MLP neurons of a small language model. Each row is named by its layer, matrix (up: input weights) and neuron, and shows model dimensions 368-495. Each number is 200 + 20 x the weight over its row's rms, rounded and kept within 0 to 999.
After each neuron's rows, "fires after" lists the tokens most often just before its 100 highest values on Wikipedia text that the model never trained on.

L3.up90,212,187,157,247,227,184,224,222,178,214,182,217,191,205,191,243,188,205,212,195,218,231,196,225,167,184,201,196,218,218,211,182,195,207,212,210,203,250,205,208,176,197,213,219,193,206,199,184,204,223,186,200,248,195,214,179,207,232,158,170,175,180,196,196,201,199,206,198,167,201,192,210,173,147,220,226,146,196,227,196,224,179,196,197,206,217,196,205,164,197,207,215,200,225,198,181,199,204,164,199,198,156,236,198,215,216,198,217,198,188,213,186,192,192,228,226,204,204,194,198,199,183,174,185,184,178,195,204
fires after: " \"", " (", " '"

L4.up251,230,204,236,232,171,180,189,165,230,189,205,211,198,194,191,211,176,181,174,191,214,188,215,182,219,185,197,183,218,215,181,208,228,175,191,213,214,206,216,186,238,210,200,206,204,219,201,195,225,159,202,183,169,184,187,210,199,215,211,193,182,242,173,193,189,231,193,180,238,200,194,192,174,196,198,200,228,196,170,207,164,198,197,160,193,180,201,170,174,179,185,217,223,180,216,223,189,222,168,198,177,164,181,240,199,195,208,223,187,222,190,175,155,191,194,228,207,189,183,204,161,192,211,189,177,194,218,146
fires after: " |", "|"

L3.up1481,196,169,213,195,194,188,245,183,195,186,188,219,225,186,186,203,191,212,225,219,215,193,166,200,239,167,214,185,214,246,186,179,209,198,201,148,222,219,229,192,181,192,192,174,201,210,215,187,201,203,185,218,189,209,211,183,188,197,187,196,188,212,205,228,167,189,183,195,206,218,239,181,163,201,213,228,181,208,226,188,218,197,202,185,196,161,198,225,186,173,197,230,221,227,232,205,197,200,216,195,141,223,198,193,210,188,204,198,191,194,143,206,177,221,214,193,151,186,181,211,172,192,206,179,183,210,234,146
fires after: " |", "|", "  ", " 50"

L4.up332,200,221,194,195,210,208,212,202,189,182,205,230,204,177,229,222,210,135,182,167,165,209,199,187,235,177,193,188,196,208,194,167,200,229,218,156,226,179,246,180,209,213,203,182,189,179,223,199,195,163,196,247,188,202,208,207,241,206,214,192,181,211,185,242,216,196,177,210,198,207,208,202,199,233,154,202,173,227,194,181,219,224,214,191,203,225,201,203,212,174,171,207,217,202,195,173,189,211,203,220,188,171,203,219,175,182,247,218,178,210,171,178,179,193,178,211,200,186,228,221,203,209,187,161,238,212,155,147
fires after: ".", "5", "2", "4", "\"", "9"

L3.up1024,186,186,219,235,184,181,225,216,172,197,227,220,230,153,182,203,175,184,200,182,213,176,198,197,195,181,198,218,176,217,192,208,226,204,221,175,166,198,226,199,208,200,214,204,210,277,232,209,191,151,187,207,174,195,204,248,203,201,239,179,204,207,182,212,205,206,201,208,218,214,182,182,176,190,215,198,167,229,206,197,211,167,186,169,203,181,187,225,208,202,197,226,211,194,218,215,217,191,194,211,192,164,204,227,225,192,177,192,191,224,181,203,176,201,181,242,213,233,198,212,183,179,229,177,189,186,192,162
fires after: "-", "  ", "|", "="

L4.up47,188,173,212,202,197,176,200,167,211,227,202,195,197,183,196,181,205,208,197,210,198,169,236,194,205,181,209,197,212,214,170,195,201,199,178,172,186,199,245,197,220,182,194,211,221,231,223,211,222,165,198,202,195,218,195,218,211,201,194,188,203,231,175,173,212,208,197,188,235,223,190,158,182,221,211,200,180,210,186,214,213,165,223,196,208,191,213,194,188,172,183,219,200,231,265,199,164,216,204,194,157,218,185,206,242,202,180,188,179,175,205,189,182,210,213,251,195,229,187,212,199,196,189,211,203,219,191,190
fires after: " |", " 0", "|", "  ", " 1"

L3.up1423,203,204,208,203,216,187,193,194,206,173,199,200,184,189,199,218,158,227,204,179,197,196,226,233,197,186,206,197,203,213,161,191,195,186,209,179,220,204,204,209,224,180,230,208,193,203,243,219,243,150,208,201,198,193,192,202,218,199,220,194,208,206,171,213,196,220,222,197,213,188,215,187,170,190,223,165,186,220,205,183,195,180,218,178,190,156,200,188,171,198,196,211,190,208,221,199,199,218,178,183,180,199,210,198,231,189,152,258,193,220,174,206,171,209,221,227,174,221,185,199,156,164,190,211,200,214,208,162
fires after: " |", "-", "|", "  "

L3.up619,192,166,200,217,192,230,218,166,193,200,192,209,208,164,197,210,201,187,192,183,188,174,184,200,209,203,207,210,202,173,247,188,186,198,210,154,228,181,228,205,198,216,197,192,203,239,174,195,196,181,166,192,182,216,198,176,237,223,227,191,194,203,205,240,203,193,206,210,216,198,196,196,203,205,135,210,224,229,204,209,185,223,217,166,210,218,201,196,179,217,188,196,235,211,232,162,203,219,201,216,196,209,180,207,210,227,242,234,196,179,179,194,197,232,204,229,213,186,257,213,244,194,204,160,217,220,213,221
fires after: ".", ")", "9", "4", "3", "2"

L3.up532,221,174,237,198,213,169,246,190,172,188,184,212,190,158,177,184,187,203,174,187,205,190,207,214,174,183,226,195,208,218,221,215,182,166,179,169,181,214,210,206,206,199,204,186,176,261,214,193,182,167,177,228,204,206,175,219,193,227,214,205,189,197,179,199,179,216,238,195,218,207,211,186,160,211,221,215,176,214,222,231,215,173,203,188,227,187,195,241,206,190,215,214,217,189,244,261,190,207,217,203,189,211,222,218,244,232,179,202,197,203,192,204,228,189,209,222,185,222,224,212,190,185,218,177,212,214,214,183
fires after: "-", "  ", "|", " |"

L4.up1876,204,177,169,251,221,209,227,217,200,245,202,198,205,208,206,221,180,194,226,175,217,190,211,220,171,187,213,178,212,233,175,178,190,225,202,189,162,214,194,197,195,238,199,208,203,249,213,199,168,213,181,197,194,197,185,156,216,226,180,211,211,162,220,194,220,209,175,217,200,188,215,203,173,159,227,227,175,190,216,233,221,207,209,185,209,228,200,185,141,178,194,171,190,173,202,205,205,202,196,205,199,211,182,187,216,224,213,217,191,206,196,180,182,194,191,217,206,201,197,201,205,212,175,187,187,195,191,228
fires after: " \"", ":", " www", " ne", " meaning", " as"

L4.up264,209,194,208,199,229,191,199,221,213,212,185,237,201,202,193,204,196,205,212,197,225,223,227,257,207,210,204,210,200,178,233,189,186,202,197,239,166,234,176,207,219,215,234,189,198,213,199,199,163,202,183,215,197,220,194,157,221,248,220,202,188,163,205,217,197,205,189,180,172,190,204,213,230,179,238,190,163,217,213,202,253,208,230,206,214,209,197,182,174,208,184,190,189,194,179,206,230,201,188,198,229,158,207,197,237,201,172,202,216,188,220,188,225,185,196,235,206,240,186,170,206,191,166,188,164,175,207,226
fires after: " \"", "F"

L4.up815,214,190,213,245,210,185,203,221,211,203,215,211,203,179,165,214,172,227,194,196,219,205,206,211,170,194,232,175,228,221,219,192,204,208,225,206,178,235,210,194,201,222,206,237,188,235,197,206,194,231,198,155,190,221,179,207,197,246,190,188,208,189,201,193,210,202,226,183,212,195,203,221,188,171,206,213,170,206,190,216,214,200,193,196,207,197,193,200,167,210,193,224,181,169,205,181,193,201,225,196,225,195,201,199,224,201,193,238,208,182,200,203,197,185,173,238,169,242,189,161,197,184,172,218,168,168,223,199
fires after: " \"", " (", " “", " Da"

L4.up433,205,232,181,201,221,203,230,183,169,183,208,211,186,169,187,225,197,204,224,217,200,249,186,208,204,143,203,190,177,217,190,221,189,241,211,168,221,220,206,226,215,166,193,180,181,177,214,200,218,182,169,206,193,188,225,201,196,211,220,183,170,196,196,191,208,213,194,171,215,191,211,199,200,172,208,178,213,219,204,177,195,217,204,217,224,198,168,212,225,192,196,167,214,210,186,195,211,197,166,224,219,200,223,182,173,200,216,208,172,188,183,217,171,205,245,210,171,197,196,193,141,201,194,170,144,206,228,197
fires after: "\n", "\n\n"

L3.up167,217,223,207,192,205,183,222,201,214,184,193,212,197,207,206,182,210,210,252,178,189,229,198,176,195,177,208,226,221,214,194,192,196,231,193,194,188,196,220,209,221,219,218,197,208,196,194,174,229,194,205,192,211,230,238,230,215,190,218,190,173,244,221,178,214,209,211,198,234,211,205,216,191,195,214,180,187,200,143,208,208,220,213,184,232,138,194,215,214,199,174,208,212,182,185,179,234,185,166,188,206,176,174,205,196,196,198,222,194,224,219,183,195,173,220,221,176,219,179,196,203,200,189,193,190,205,216,182
fires after: "|", "-", ")", "\n", " |"

L3.up1540,184,181,217,213,188,216,213,186,200,231,214,242,207,193,176,244,193,200,199,175,229,180,209,179,174,171,216,196,224,222,168,175,200,216,203,185,221,217,220,204,209,215,210,224,194,207,227,201,182,187,180,176,221,182,223,192,188,216,185,208,198,190,173,216,211,212,247,188,173,175,202,203,224,192,233,237,176,218,218,169,185,185,205,199,212,177,178,174,209,190,220,202,187,174,196,214,224,216,187,165,191,180,195,176,231,185,190,236,185,189,212,172,209,176,238,236,163,234,192,189,195,177,209,204,152,221,217,182
fires after: "-", " (", "|", " \""

L4.up1549,207,158,180,222,235,214,225,229,168,210,178,198,214,190,166,197,185,212,194,190,180,200,181,192,188,185,217,224,226,222,249,206,200,236,181,210,184,195,192,216,156,195,239,186,191,231,218,190,222,198,165,210,204,189,232,202,204,206,178,186,191,224,196,229,197,194,183,212,160,243,185,184,182,213,193,268,165,202,204,159,216,198,200,196,212,192,190,228,219,193,186,216,208,222,204,173,224,225,208,192,181,156,241,204,210,191,229,198,199,210,172,185,221,183,192,200,219,194,213,200,228,210,192,159,220,197,192,210
fires after: "=", ".", " the", " of", " by", " that"

L3.up1389,214,192,233,183,187,184,186,174,231,205,203,183,211,149,205,180,187,224,200,200,186,167,178,227,216,202,208,210,212,204,177,185,195,195,214,194,208,204,235,198,201,193,208,205,199,230,213,195,229,173,170,201,197,195,182,205,210,214,229,199,208,222,169,185,190,196,194,199,230,216,217,185,149,190,230,218,189,202,194,223,198,177,208,198,193,188,207,211,184,196,203,216,215,221,188,219,207,193,176,237,154,204,197,216,201,188,180,215,198,221,157,185,188,192,217,188,202,237,207,215,206,156,184,193,200,233,211,178
fires after: "  ", "|", " hold", " Swing", " 50"

L4.up1404,191,213,213,205,205,220,193,198,179,192,159,237,199,148,202,202,213,197,251,188,172,212,165,196,202,153,199,217,217,216,200,182,207,273,206,188,197,199,251,202,200,221,225,205,191,191,212,201,207,188,161,181,200,199,193,191,220,228,208,210,181,204,243,230,192,228,178,193,212,216,208,193,195,186,174,185,222,217,152,187,223,192,200,173,221,177,201,182,214,209,192,182,213,200,192,183,244,173,189,211,192,188,190,186,198,186,204,225,166,189,214,207,193,197,194,222,162,189,208,188,195,202,184,184,175,220,217,196
fires after: "|", "\n", ".", "\n\n"

L4.up490,203,184,217,219,197,223,223,203,171,220,178,205,218,182,229,200,228,155,185,204,199,237,211,213,172,199,220,222,198,208,231,203,194,194,165,191,165,214,218,211,167,193,230,227,211,221,243,223,169,207,210,230,219,192,186,203,221,185,178,189,205,174,161,243,158,191,244,174,158,210,216,160,183,183,249,247,201,200,215,196,225,204,217,224,208,217,161,190,200,221,212,221,206,248,218,191,179,225,214,213,187,176,194,199,206,229,231,225,201,183,200,197,218,203,230,215,191,215,223,208,223,213,190,205,216,199,199,236
fires after: " to", " the", " of", " for", " in", " a"

L3.up802,209,226,232,200,179,215,214,225,155,163,220,207,197,182,226,183,197,194,267,208,214,221,212,187,248,161,201,219,200,226,204,207,201,215,188,178,195,194,206,229,210,183,211,227,196,196,219,193,178,193,172,233,218,223,218,203,199,193,196,192,156,241,191,176,170,204,215,163,219,200,204,202,208,200,194,199,203,212,170,176,198,188,223,169,224,191,168,181,219,196,199,208,210,231,197,192,215,186,209,200,200,201,182,179,179,218,166,185,191,200,197,214,182,198,243,215,142,231,182,212,187,213,221,202,144,217,218,217
fires after: "\n", "-", "|", " •", " Average"

L3.up437,198,213,202,181,197,209,201,216,196,201,185,225,201,157,214,217,228,173,217,194,187,211,195,190,225,183,228,225,201,208,167,195,178,269,181,225,225,184,217,181,197,199,197,181,211,208,217,209,207,161,177,254,194,217,230,215,218,208,206,188,183,198,233,225,190,209,219,207,227,203,193,163,170,210,164,212,192,227,168,146,191,215,206,213,210,192,188,211,229,187,184,196,202,181,172,182,194,177,196,212,193,211,182,206,158,176,214,186,151,190,208,183,185,170,181,204,208,174,215,196,222,205,196,188,225,206,170,188
fires after: ".", "|", "\n\n", " that"

L4.up1963,211,211,231,194,218,230,216,175,184,199,215,229,174,188,219,175,216,162,205,177,213,221,176,197,211,184,220,216,200,187,197,198,216,233,159,178,183,219,237,197,209,208,194,228,182,226,193,209,201,184,181,206,178,202,183,198,222,197,228,190,166,215,211,194,211,211,177,189,211,199,202,192,176,178,166,174,228,203,197,170,178,220,201,173,212,238,178,207,187,162,189,197,220,191,182,188,214,226,135,209,178,160,191,229,212,208,239,200,156,149,218,201,205,193,232,205,178,201,193,190,210,258,201,176,208,205,184,196
fires after: "|", "-", " •", "\n\n", "ip"